python train.py --n_kv_head=4 --init_std_qkv=0.0161 --init_std_up=0.0161 --optimizer="cautious_adamw" --beta2=0.98 --doc_mask=true
MLP neurons of a small language model. Each row is named by its layer, matrix (gate and up: input weights) and neuron, and shows model dimensions 256-383. Each number is 128 + 24 x the weight over its row's rms, rounded and kept within 0 to 255. Numbers have three digits each. A neuron's up and down rows have the sign that makes its largest values positive.
A block is one neuron, or neurons of one layer that tend to fire together. After each block is what it responds to, as a language model described it from the Wikipedia text at the highest values.

L6.gate84:105106135127137095110117118151122140133115104159133141127155103095146117100137096078085111085160129135142156113160124115143118138134121136169111093149121150108100113176115119132089161114099135099095168121114139124121136177115123096127152115185088083135116090144140128145110127163124090083145123132133120158108117147091121145082102118152113125144151158158152083138104119165117095173135
L6.up84:100119097115113107132086134153119102095127149109144152118133084118124126109123173143109111109119113115075119068134094172106141083098116095125124110154126118083146127121124115122126134159166144098105107117149120128119129181107147113136121115159124142091099129087131147122140124145116170118142092146138161076140154125105124166167122118084140118104145115141131081177134105100126106140083
L6.gate682:122131138095110104114152118143155120112109121143147101146108128134150123108084119086149097105087141112153115138114159143148140139121122116144117114113121079145086156166161130109137106105142146145124135187121151128134140092082086115121115152117176060150150114087128128120161123142132150138148135132132132141132174091097148122132115151166123124116152103084130149145114148136149101123149
L6.up682:180165114100105146094126157138091085113122085127130120141114080126141134131126153122132113120101119157085075132097121122181154120127148137091107110149138118101091122132136102046115137150135145134137139106115148150096114118071124120166176140133142150117097104099141127172101143128084130111160167137148155164140148127101115133104132110106149142132123142139108113136153167156116131152124
L6.gate722:129076126152125120105144138137129138133141114169146115140097116135167149121142153081101084136108150073114125134095128145124194123099177108165165130108114131153106117118145135113138120155137101146093119114085127133122103114112129123168120165121147108098115099137130135112102138107137118139161134159120135086118152098144108113097161122123140115140112094162184159121136157130156140124122
L6.up722:144128173103106118133106159141166108086136159148110078115122092095087092162130098139072118132136151113137110149113108146109159141108150083123093120116090129107128117144163152097177145098140139097150154150112134127132119120116112136100074142142138100131116159179128106094106127126138174093105116130112116134150141136103157088061148093165115097115119131102160121157094126131134137139094
L6.gate943:137095108139099155103125144131148132160129121139111137132110135104158136147102148107143059178141151091106137104090131130098141143115122142102115162070154140132129133152100182080119179158148146131148110083143106132139150122151151123097124133194114135109161124146125159105157130138099142152126170086115180126129128121132125136127108164169127111130111136107115153154112123129125081142118
L6.up943:121118137159136131113111111123146155143114190161129153098171118101114177130078163177169105149134166164195117138148137137158121123120123145120134109098142135136136168096170147151188089123141103070169112159136148067167120155108141112110175148145113135137109107161115119112107112134141095127092126157120151105130173093181103118106142083126121141147101114128120130136138140134172096186130
L6.gate1358:147151195144124109114130074137103152055114108184122099117129135152083129093099138137129152110090126137142144145088141155167138153128117077100113168081133134141107104115149107128154100163117145127116145166145115124121117157107113135086163138112127157133086126093115110142106165087111113152082117141066142124101149108138132098115170154123141147150118119166143139083158143115156111130104
L6.up1358:112144134096121160139125056142130133131125102130108176105123116095129087090119155160064175130153156116131106136139118114126165149111109127114087168156143140134104148105116108120090134144127110110106191122124104149110133134164157135138107137126124181140154087138108161143112142150158135107147068133121120111144132148129117125133087136152141137139146162121104172122127110088123086133175
L6.gate1519:146090111115128089111122129099182097123120108129163119116090112123135132122138123133136155084139177109123105108147093107122159107132111108091193118137153137131102154125149139132132115140121088094094143127117152127103155125134072099138157149104142164106109124113146161172068124154140108143129108153158139149118118098135120165113148185103149086131104133167154142139121136160138115156100
L6.up1519:123087166147150083135141100142092114147119168153155131161153132137111112121159153086107137158130164129099114119119137094137072117118137159159099106156060131153126118158114102137151122162122110134133117140098135129099127103090129125134122167132061124126136120121115106160121099142105124154147115105131114113138095113116164076102157108151143175126138136152101122173144137155116118110085
L6.gate1830:115122135110110160084115134106114157192103125131147125132131155120121177170092135162120077132134138111146094124157091129133148112133154128121145161151134087120123130101140140098089142094150137091123166124096131097143093140089159118177084166122079123144118137132121139119095140123100103145156128163138183094117133144109116089114140102098151109106090107126155135111128135143154141112114
L6.up1830:120100104102124102159119114144127132118086126131108164149092152147135103112166170150129110120149151138084122194099121110097143164096118155074161155133125104141114112133112141107113131093112095118134109130166135135169176108102118132112129164139126133163123128097111146125122112126137117135105141064110137123133134129079099171146165113106116123184156105147089183148168129097106128166148
L6.gate1994:130139137128131135093085105137142139108098118117168129141120091156136131137094123135117111141139136114152107101141118131112109108101112130151101178131142130084117161133133126118097083115163097143090130157147131100083159141119143109101130202132149133122114112128097157135109178154198148114167093132138103113173127159138127147136099119124167111168144131124099140179117144168183087116155
L6.up1994:112054142070119121139164137128085115157124114125111119123137114117152127140116093094167123097137152106108127163123128152147133104144119094138130152128122092161111113110098129111094147113112115121126124117127098116125140115110130128159125124130105136122099079092145140170145136112096153161151098179100117113094137083111101142092133128117096140092114175146140156156151141131096095150131
Column header separators. Separators between items in a list, chiefly the | or ; after a table header cell ("Category |", "Apps |"), plus list commas and "and".

L5.gate290:137138091143100161084133126130094092119125135144116110126161097126094157106113119130127097112160117113135133121142127137139168128099135111138167158092138096137133105118101115095140096145119125184100100162138123148142145082150135157161111123124118158110131117136163121124151108135116146137134127143111072143137165098152149089170162141155102130142079133149117118102162168162175103134122
L5.up290:095134085153128146163130107104117116136125158145121148104155151131099130102100151191140131140115147149167157126141132121091086153128103162157123175124150121170146123138163085123090123103109118117147087133116129119141168106135083099086133119093147118129140090159133102067149143145156148134148166117160100120168097156117118088085143101120171064107123079124155080145135160143103113098138
L5.gate499:151166120114153097117103149150119125146112138148141110105104156129145115103117143101139121159134118140101147110124131102149155157126132140168123080099137113115139139119151140157116152128161143105127116118106156112110131145128150113117107122103112103146124112127115136095173158119109098150128124135144117139171140152091116142187152093122111118110124095145124051117110122129139119095104
L5.up499:137114076124132129165090119138112082142124148112108151140160133155114141153067127138156092083137100100092167136146082147135143142116126108106162151149096158091089149147142082150131161096111152141091117122082156161143117130116082117156144130130130093169145108146124129142120163099092153145142178142114101124129152159149112133178162104135167121087117129105126124140113108127154153162120
L5.gate974:147146129164181122152187189093166176083138124127123120112141117111080105112126173132144091106144152105132200139097119097124119184159193127136139092083164135104155147146135109140085111110115134123196134107123105126118106127174118118130116126097123160143094158136150122094177128144120138121161124128110135149136111111115112131174135143131067106131115158132112150080139130116120117150167
L5.up974:107155103110137121110167122143115123116078192101111156151143120188094133080117133186150112115105141099155128121147127117143113150167182112097123100095127107150106141135132135100084148156163110115168135103104129123126161125154094135155151129120126114147081097124106144102144129106102139088126139131115135150135141127120118122166143151135150127141128146122117157111104140126123103105098
L5.gate1146:132074144113106124171140154133124141109143165159122114150166146160103141113182155114133145144139132125169153179122106101166114075130149105144152095133125083111148152129088107153149116140184096138123159102149135142129158127120179121127131109105098138198154115101145110135174162180125101101168150144154113129133115170148110146129152158115112134164130162110126099171100184142108132140140
L5.up1146:124118113148111148150104140129199168093165182145136140088114151074117118111120137131135138074084102110147164111153112113113130109138128150146105136136148125107142166095084106118132117129130180101115112109085132101120111102115111129143135144152121135147119103130154118155134134115125167133181169121135102135128089115111112093139175107122171126090096070121141144146076117124153165174120
L5.gate1349:106199159064151124119132133142132125126089191079136144124160136165143135114101144117132100132098142115154166130177073115141186111120145117144122135088136109150143167104138084144108103177127083141095129169146115160096121099085126151119122114120129112108092125135133173155128156139120117105182099119132124134150077149142123144182161110168121190164130092140154174157126143146116143121113
L5.up1349:153150088139131167142128073085138171131110112146145113112097160116144099111069127144143127092169155132146144148121149109128115159072126140140129110141166132077145145114171129127178134111121182127156141142139109113146126147150124112147108144129147093084149134108115145110113176135084144109192118143113120099155117130148167152119149135122131076129114093147140145156137101132142157169162
L5.gate1594:150165123139122119148119145129101149124093139159142071125153129133144109095101120143176150115112121131165136148163133100113144147136113153119136108104087195137129137050119121159108075121116104131100101107115127151106146119140153129115152120151105168088134147091113089118150140121161137108136139166147081154179117147148145139172118079119125160166104108152139113106118160142064142156132
L5.up1594:115089104167142110160125146109122135139133149134128167104118107144151104118139147152170176142119143149118124130127158124121109119123122193138141147089109129150124140132158113168152105146156141124121155139108105121124109115146087136157099126130117139119103110131139124129132141157137103115126120157133108162177133155144168141143122136117121150135134151135153160170102157134152154174153
L5.gate1791:093177128109178156107136094112112111135085115105110145153131115167115158110116132122114156129127135079120174115175107095136125125137128127138177128145103106105142128132120131152152124127125120129104138082144124133088176145132113104165097122093134107129123128113081110104170119132134076105107115105105132105175140115103135119155168165084183123156145129156158135161124161116135112145100
L5.up1791:147154120135112100126098089107109090108111170131124101078143129125142145141107160173158123113110115140145141101154123198126145127149161101134118154127140082131144118137089152150137140104123136136107129123138149115188101099105094126129156098115135128153083090103097172136118093158168154158097133141108129107111118130176130145139119189094110116114146144126142129117137140152131092125155
L5.gate1966:141099127077137119188113191140115090133158163125173126141128113141107148156095123134126144131132133096118130165106117123145166147094160162135137132087105127138142155057098177145056101120141137134119113140139116129082157129144128082165147139097148118153132124128166148102147115138135128149133119135100100139156119092120156076186167113100103113118131132104106142143133105153157160097170
L5.up1966:105135121141188129134100146127151154123130143104139164120149162149145141126116111147160121117088163161148148135111163121104152138114171153100132137086116143127139115119136118089092118124135142083123147165125125149116119141150148131075149113159105094118126121141125124127167157126121154118156137086107107128145129145138137141153102095092142140152151166102132151120149111122116162111116
Colon after list labels. Colons right after a team name or field label in structured lists, mainly football goalscorer lines (Rochdale:, Real Madrid ESP:) and Elevation:; weaker on mid-word fragments elsewhere.

L7.gate1591:088162129086085152086097105119141155140141087154137124130102130176132115113142145143167110127094151117111152167109104125132109140095148125106125125126118100137134161154125093138129108156132171117127140177132122157078108086130161115144111151127137141129151133129093187092117200104140127187132153105126121109117163159116138153140136154152127081144090120153076146089120145080103084121088
L7.up1591:103130145099122092105162142141119121113101119117125140137177117113086156125153117070154117104170133165136143131109153128105138120097152133145169133135141155146167138122110135147160118114155138118135167136145130117114109143093141150139111122109107137097128083148128125163160127114156091144107083128139133182171117112154137125147094080132160142140149139165175132130142114137153179138115
Slot before personal names. Fires on the token right before a person's name is expected: colons after team names in goalscorer lines (Getafe ESP:, Rochdale:), list dashes and pipes, and words like by, with, named, Prime Minister.

L7.gate1868:097191127145121122113113135140175176112106122144143102137152124079101129121118116136162139141136150172148122175121153166151114135091148161096152133105122136137139152087106149161126125146131118112121109161114110086143129106146152123102137119125128123117111101107143150121104109136128131168148125118114138117141157161153146124156151187187157130117157091177130211139133151147156148175146
L7.up1868:110121145162149142135122131117114138077145148115099136139159141134138173158144127149105114122152086110076119171120146158153179109138133136113133153109101107137147113110130096087101105169124107142167094136165146074133133139127132121170131161157126122182140165077160124077088165093162103096163114143117145128095148123098123151111128155117134129096181115105095121116139118151119105128115
Table header separators. Pipe separators and header positions in Wikipedia table header rows, e.g. after Apps, W or Score, plus weaker mid-word pieces in sports and award text.

L6.gate355:140133133121141139114133089063123136152130179086138155134147162084155157167141140100122096114144112141141095147123137128096149144147109104170168141107125158083149146120139128130165079128140130094161131120101123161093139120133125095135138112087183128091129148150096104148062163157128144138152169144114153093122137137096147147132105156106107140156151120120137157168118177135081138123086
L6.up355:113146133112134104116083169138074093172139139149090124150137140177126136109134138118097099145101178160159136113154094096107143121162120134070133137173140149116179154138116116104113152151099081152146099141158087126163131093128174116143151154129101127158117152123144169125120118118158138137164130144117112161152122120145134145160131113114119138138147080183118138165120116096125159164140
L6.gate550:122099132134174144112165085106110148147140086146096139148171140117106159090129148137155126163135117093127090116150111126158114155120150112112113139128138122095117150116138138136107119135134114135065107134152135105129162121146151146104169091133117125118166108110144140171159164147176106118118137125141129115126166148123147111116072142140133169152133150141136127157172156125126114140133
L6.up550:150171096129163149159086145110117146120139135094126119132128082138100103082125135126138122130081126095157103135128102106138133116143159164109149141136108120144122090135137140119103129144098152108134118145106135126142154141142084116128136108128176135075100114090079122085128093128132132095145103179120179128150131130143144157064127109112107170114164085155132128083126113144112107100113
L6.gate558:106130139116105159084108081117096109100135141127111136125192121114172106132120146119145154115135149180109137124092113154122127135155137119077157107121163140082130139136132127078108130114127136126109117159149120103120129090098131155128078134139095081151133096119119142130128106129141118137103125116167128136120111144087122133136131094120138125172127146126148091098119157146149096115159
L6.up558:138106141114088095130095117096092134132148122139131123131110166188156178133109108093100132121144143112123116088148135139105121129122167154099155081107087106120141138110089156125159123123084128169127092088141139158118168165136155120116138104108132127117160178128103170122117099063122138124104099085133133173130135107143104091140123110139102143142133098155145162093096119177118123132146
L6.gate826:125144133086098107127106135119095138165121137125136125151165111145079098121150096127132139111075143096146121165114150109116138138139106118102130078122099158100108156140123136121135143157137123095132105160136151144128122156102136126099127065131128158104163140117114157147072146120167143120083116099128126129098089123122099157156136152146135135142159120176174119128118173129080136120096
L6.up826:132158131134112142156095120142142153115125129103132140098122176134156145133084162129149129143143153147144098137144111101107109151157151128136140140109153079073135126119115140114125101107136150157121142139111098152138121140154099144193128126144128113148129119118163127108147099117134138137106128096132163190155181113105164113141112141119130159139119130120122138080126140139130108171096
L6.gate1005:163155149127158179106093104094150126153095159132133136132123124090124102149137067080117161121106148134137063113135112177135085169165146158111106170121087123073148136125137101161173094133128108100121129159093124127127128101141131101120137117141134139103090125085137108151118125111114094156137130140106167120073132127132099144119131115091143136123103122163143125119152159164115133115173
L6.up1005:124148105124097080104112084117152134095134111129122110113132135103169130144116106085137156135181103125167092147128143109158119123147131150145173132174144148168114134137134147151123166159152106111106130112090130092150138122130124141158102120151105115104113098172180079151129113114159107144102085144110155135144131142099112165113153116122105163126126161120148126119134136117085158125087
L6.gate1215:105120132127152137121100109115150117167127050131126127173126130132126111116117172109151125131164097110152098149138145138162141141151093115078159109117101123107104113113095107104101151187136145118141072190135076133155155143143176128152134118114134113113188126144115126194083146150170099131141152126111117126121155118088158122144134085136137134090135123180136137118146165142119152132106
L6.up1215:134151126135120146126122158164096132142177102151127125100130144066112153110142122134108117096138152143114108104106123095129159146154086131103128124193113122129123151159136099132118115134121102151148093136118079128105114125136151058133106125115145131101176140163087122138139118151182119095109131127133127140133101136146120140109164126165110160146137100111116157095163135145100138167123
L6.gate1361:096136124136129130157152083133129120094123124130131149154176142138122138149134137129164117106123116131124121157103158114104138107112149114126127124108126113168101097121143151136104130161148119120147144127155146136166172153166135125150077102141122123115148125125077115163087140174171150147087091112178132114125163149141106163154147165090124133119145134162161110132127185119132169118109
L6.up1361:107090122150155148135077124141163127149140105147130135113122117095166181109121142122158087133128118148131107119093097165109088129121124186110168149119104116137148138165142142151124135135149138165150131131139120117093165142154114142124107140121128103095129148088127147145133129127176121142129113151117122149111140107108149138098125115139189125093137142146144145159102112165129120114136
L6.gate1639:105091125102129162126173097112150116174167083162116127165175139140144168100122128126085074134100157117136112128143117195157150116167121150143129134123095112149124160101100106114127130148157162161120128129089148148149180094102108165160160152133153139147124097070168158136082116130135141173168123104145131143123129139116128169139108117108144119161104141103123133131107173128158146129146
L6.up1639:141107134136118103132125130131130110130151161130153129124122150146141133093156137174144134148130136129143125114150148107113104132115117133116132096124146145146123153135131136153150145164134085145130080116149106114162096110140149167092095163133102133089103158140111126149108137102139157114119137082094145100159143127120159108139151107164121137149121159124167142178167180100172202146119
Mid-word subword pieces. Fires on word-internal fragments that come after a short first piece of a word split into several tokens, such as an-s-wer, m-orn-ing, An-th-ony.

L5.gate311:150109126106136128081114132119127157135111165164150119145146153098092128144068098100113129143129119083132125118153085160151083163166156130150139091157105136112149173097092104092131096104106128122118106134101110159113123150121123126125114134159110129125160126111150144157163106203161145108121140160132129085119106134150122139117128148139122131165127109168156132112157121153163143110118
L5.up311:115109139152120164141112151081106128132111152143121121110158134127120132136136116134117137122123148126101123135095122127118140097126147119086137119091134147102121144094147122082120164118153127111137108154095091114182104139117099124121110111120099119163167122111153161122146076147109107160092136127122141145114136141129144089083099129127158100151097116139170164098137125152150087155130
L5.gate644:105114112110108129145137135149154144151105133172105157124111091168179173116096114112146093086140086128129155118144154140122127109134127170138161143088130129124084116146121101141120132155133118110085119117177138120121151104129075135133130138134191106087136133128119095122143092128146151092123092105140135119149114092104144122163123155150152129155159136129115118169133164154133141098074
L5.up644:142118182131089156148168150174153138143086169113119085182143114140159154136123125139155131135124126114155088179089128128164141119146119142104133112123151133135135132110134135118134121088153144155171122137130124093116135129135126150130142136135142135126143079114081118099109127145134143109075120156155135120135161138124148138139119057128131127095140151136155146150182136146152144119098
L5.gate674:125096144105129120123113122129111161101125136144133110106117105118139138146101120151129169108119115099160131152136105160109123109131124148088133157131130119106116131144165137131123124124128145121162116099169095127116118113139142143178137136157123105138113144104160147092073133176144117170174139175048137154145155162115143121110150131094126099104150116164081134129102142116185145158114
L5.up674:131130113126136104114130100130141121130110120091123110144133144140142124124105105125155132136161135148129119139131072172133124147128139122128123162135111163093112145087135114143141139128132097141126129156153102152121122141125124103101085147117073133123125123088128102112106129120169164072190141144125188137131156183110115151142078098139136180139118128166108128158165132133145102109141
L5.gate961:131120183104105138119074130133152159122117106122165154127109109091123159107128112124107139101140095112116122136117147120095122131114123087141166193135132106099079154160092074120119136112141118130036066122127155126111126121114092140096131120145135122154115154133135176143121142118109179137088165133118143128143156138122095092120118102115134155145121153146134131143139150109158135094093
L5.up961:116115094121119104110146117178135106157144121148112145129121139135087164156133148127145089105155179126129128094137124127159123145168144140107117114128126111188119085135124136128157146151125115097115183154100117112134119113152120163171135144162092141104102113125109105133154181129108049153133087110137101139158132121125148061127135123112109134140143108128109132151167126135110159120153
L5.gate1744:125148139136115116122126130102145164150131065104120129147102104128134142129148153123162094134120147127118140101084100129153089126068155134134140138174135156120132114157077170073131137188126136134090108130124094088143146112138105107109130152127132115119171147150141166151139116133140136110104149129120146127115129140107082103132101105131101119079129116135138137180117134130125099090113
L5.up1744:105125140111166133115122129130136122132102143138123056117178089158095118169111130131099130121184151123162159138129136135160145089112128128121100119120110124141117110159120114088129114144123152104078121137095148165115149122113095100157126128145145135101121128083171152136145111092118106170143114153101121177144105138171142129150148156154142100137119145149146120141137161107145116119110
L5.gate1772:134108139115128139091126151081139149095130139178150096123126138107143140147105142128112090132162185125165105127117098141157132123151142116116124122111168122110132166140144148124122135109156123065089110125117134103121134138081136122147100112159107117125161140099170137135143136161148133164133142116165082138123103145108141108125160107131149137142100168154156117196166132079143112114152
L5.up1772:129096170173141095068157145117135142114122138166135149106074111108107110118132131154123136111117154151111113102133134102119153139112141119154132135155082109146082168113129128140113169093118127115094145126140125105098100141107158114122067147150134126118130086119133116163131104080154108076088110148105138124150130110135139124132138119144145160105089133151130091099132172125142089126126
L5.gate1851:126122140118101131119108144167118169119106134141162092104105094152077139109081131088095122166079139098115159153148164167095132162097114141127123145173143156098079137106138151128146123122109134114083145113114126101128157088149129162136111160122079135123109067147109104147174133123164111123141128137135102134192163134173112162087098110127116139136127105150129136134142125134118134088152
L5.up1851:079152129139109143082118108116149144157093126153140150138080104104143094097097096155085155147146108085136125147095130139144131124096139140087149127147134119124135099142162145125149145103110119129111144129124117066132120107117118125151095113152093123150130088098145099156085098151120105115128119124117154132123187108115097142099107138126114123111120130086111164070142128120115123110113
L5.gate2026:172080095089132113159079155136192152120166116107113134128101134101142156136095110121115106141135132102150119125114105105132153129162161106102142134115105130129112159130123104077102114116169164158103128145130132121148119093133144164165108122152140133105144111126136157130183135127115123151112124119119118136124148145146093161113133128197087134141115108135156146165155148115163117123131
L5.up2026:130118183119074139159133122133114148078131146125128150153141102116146123117127171134156061102107125115131154182116114142128156149108116137125143131141174160153154073162151140150161105091139142139097159115157115119117131130169123145107066156074136109132150125122139136107134141126130143131119100178123113136164139166154175131159154090119131140117154133126115102141115123127089135158112
Table header column separators. Pipe and semicolon separators between column names in wiki table header rows (No. | Title | Writer(s) |, Games: PA; AB; Runs;), plus scattered mid-word pieces like Cem-eter-y and C-areer.

L7.gate1679:131134165105145130134125143120141117083155109078162120146106108097128101107134121118134124156122136128141097168119133160108112158150075128109111116128151112095153174153173134147115118180148113130124152100145149101084132159160116139096099139081140110120133090084121163139136128158137137127149114125117183119113161129153138129077111106126096132128117111163077165144077137110123144056064
L7.up1679:131103102126121122125089125131112088133089166144125156126099168154100131130113123118158104135159110126161169131165151081141084124150097114100117103151110085101135141056070152102140197133118091102066131164103122152160184119125144110129087107147131128138125117122143127150156125137124090142151123124125106148113149104098112142168130132093149093116149106145158110108166163124092133117108
Mid-word subword fragments. Second or third word-piece inside a word split after a short prefix, as in Med-al, organ-ization, im-port, Aym-ara, in varied text.

L6.gate145:110138116110137094151124090116123153137134124156096137097113136117111123124155136105126122118124108091113150131150140127121160184131133102137167158113105160123114120100141123093208153109086101112120118171144133064141162165160134153121149101136111154135108118093076128114125150157141095134156132138109133129136107100101112174101168130131156098176134098161133151142169176143153181139137
L6.up145:159116142117152126111098132122097127114115139146163108185100144107114119147148172067123155109144154101140133151139146111150122146073145120114120114137138114131143185119136103113141116128082120125083095206156165093084164159122168154136111108102106150147102163129146137116124089152096107129095150094119134123161066132106145144131118115147117139166107094135118127125123188123174159183105
L6.gate198:092144144132121144116108092124149114102117090147123090150130128174088108109121157134163175145101112122144121131147142157133078143155151138128141120106162112096153142127146129149097138093118151146136143160155150131113152092083118125110156082127151086144095071125116114148099145094134130125148110137164116108163131059145148141148146090126123157143095127168109145103128151146128124149124
L6.up198:118116095142123087116100122106103166113101123133109141142142104100129153098147146131148144146087122151100093113059117077124112143158120134142146114114157135087127146138126135109115100101109127123078166141101093111135085111139127085107117092148142130107099134085156116157144162157115155109143121158110146133123086138204136150145093129120180128137107081159116148122141169101130127120164
L6.gate719:070124117123087134088108105114147112162122141126141132130136091139135136150163145117121096073078117120133155139132105119186170145147119138142170075129125119127133163126133121118174126132112166168126118131102113121150143129135174100080113139091156105133138086100106136112107158108147099118171141109159100132139132085148129138149100180122111127128145155098113122125080096130136105127111
L6.up719:133129146066150143130159091169149132158103083125127118118100148124118165103148123119142139155116090111132150111135084104127090092104125110166083151130132147106101142127104076113135110130149123086107162140112110157137140103136120086117118144135136105101104127073145156144072127114147096132157131132130130146154183151144159164122124157135128150131143110190153137165120134140142127173114
L6.gate982:142141094121121155140158140116137121140127157148113129126142180115104191178142122138122127116144116119142171147080133142144152181111117117174155109145126123146176137119122128114165136134100147132134116143135115139118125170114136108175146135177165107157117135136118131130132149097092110134129106114118144148141099122111158154172147142157102132145144119139129099121108120061097153189152
L6.up982:156118114105080084173125126103116117120181120106123108174115161171119135118131153147114132141162139127186132152112080106138137118114092109124145135140156116116136115109160164133138166081110096118088139117118091113129168087112184110099121138130157108108101114092145150124140116131106132091150133122136155107156115145136136156141112092109132140164078154155117186135162104115126129086142
L6.gate1440:117129117105143127126135155107118131111117156101137117120142152147144134121147118099158145109071136125159170127107115124138126147120131142151110094130159187092114152118079121120150137166150101138096129134130105102129134092136121098135164104152111086083110111147159178095125150155115137114117132128167151108176095171083099184194116120144168137169150153154153087127142158115147119184135
L6.up1440:145114125124148126128101087088163130131091156110140108093138164067080160158145135129147121093111098119101102137112091124104105139108140129127134125172107157100160140117120157186129096113102112113191117114156104176134098116151134057134119114161150117093150152133119141158167117100089137137124111130156147117132139137113164133140138165086123093117131106132115114121123126115128152113143
L6.gate1677:135161158130100117108146095130119167113135118124131109145136140103118148041153081087096106121132133103121175132164133095138156131121157108117118092133158133149131124126120118111197081133111089170129086138133133130092060103147160072083071159127145155129149159127119187120129120147123117150116119139113113157141125144138109108172136122161136102128157136169136120108135120151083150115120
L6.up1677:150114121119115108123124119126145164122145109105119123129103142091094142127098151143094123146071144127114072106125129058144118135152116135144102161092120124165119107095193091119110146121145113130094094133138136122112113144134105131115119144118131143145154103145136162156161198111109131102145097169065118152128122114123096138127101130107144132113071154160129165162162131132124141133141
L6.gate1689:127150141118116121148118130141158150138090096155112127090125095111093183138137148123174149116127139101065114108133080130122145155118132127126144130135153145118133165152116130108118142133096053135086119141144175108128110131131139130101154133163117144074109079089149130169141136160132085114112129142130137119135141147115119189147146118128142107204148099185138104135112163138164146123176
L6.up1689:153137164120134138134147113153143090168146112115102122162127127131155113121153112147121167110077127126135157183137118136122173148107126130159139137120151130129145122121165128109161084146127106124116107127189112107125086103155157142145136140126154159116149151138160170118118186120134107092077125126106105125116102143130149176161110113161125143140108151133095102095105138146104142141167
L6.gate1776:098155189081140116102126117102126115116152139163135132148094128126096121144178121121102121116147163137142159107119126161097179179134115139186165173114170131136144140099161155142121128114146136135121123120150117103116126189183141162132116143170178075137115117138130150102120138150153119123166178116140142146156102124135107106132086114124125173129157078181182179152110124159148112117112
L6.up1776:082154134166128110138157114132137128162115123137116146134113156087120094134102159145122145091135093144146123151145129136109129112156179184129160142122103159101135130117154120081108177101139136145130117137161113142142146091139125120088084080122154118143111074153114134136114124163168155113104085093138156175181118119158108125133197112143143128093135145121160107138129135115151165191110
Label-value colons. Colons after a team name or field label in structured lists, mostly match reports before goal scorers (Rochdale:, Producer:, Postal code:), with weaker hits on has/are and mid-word pieces.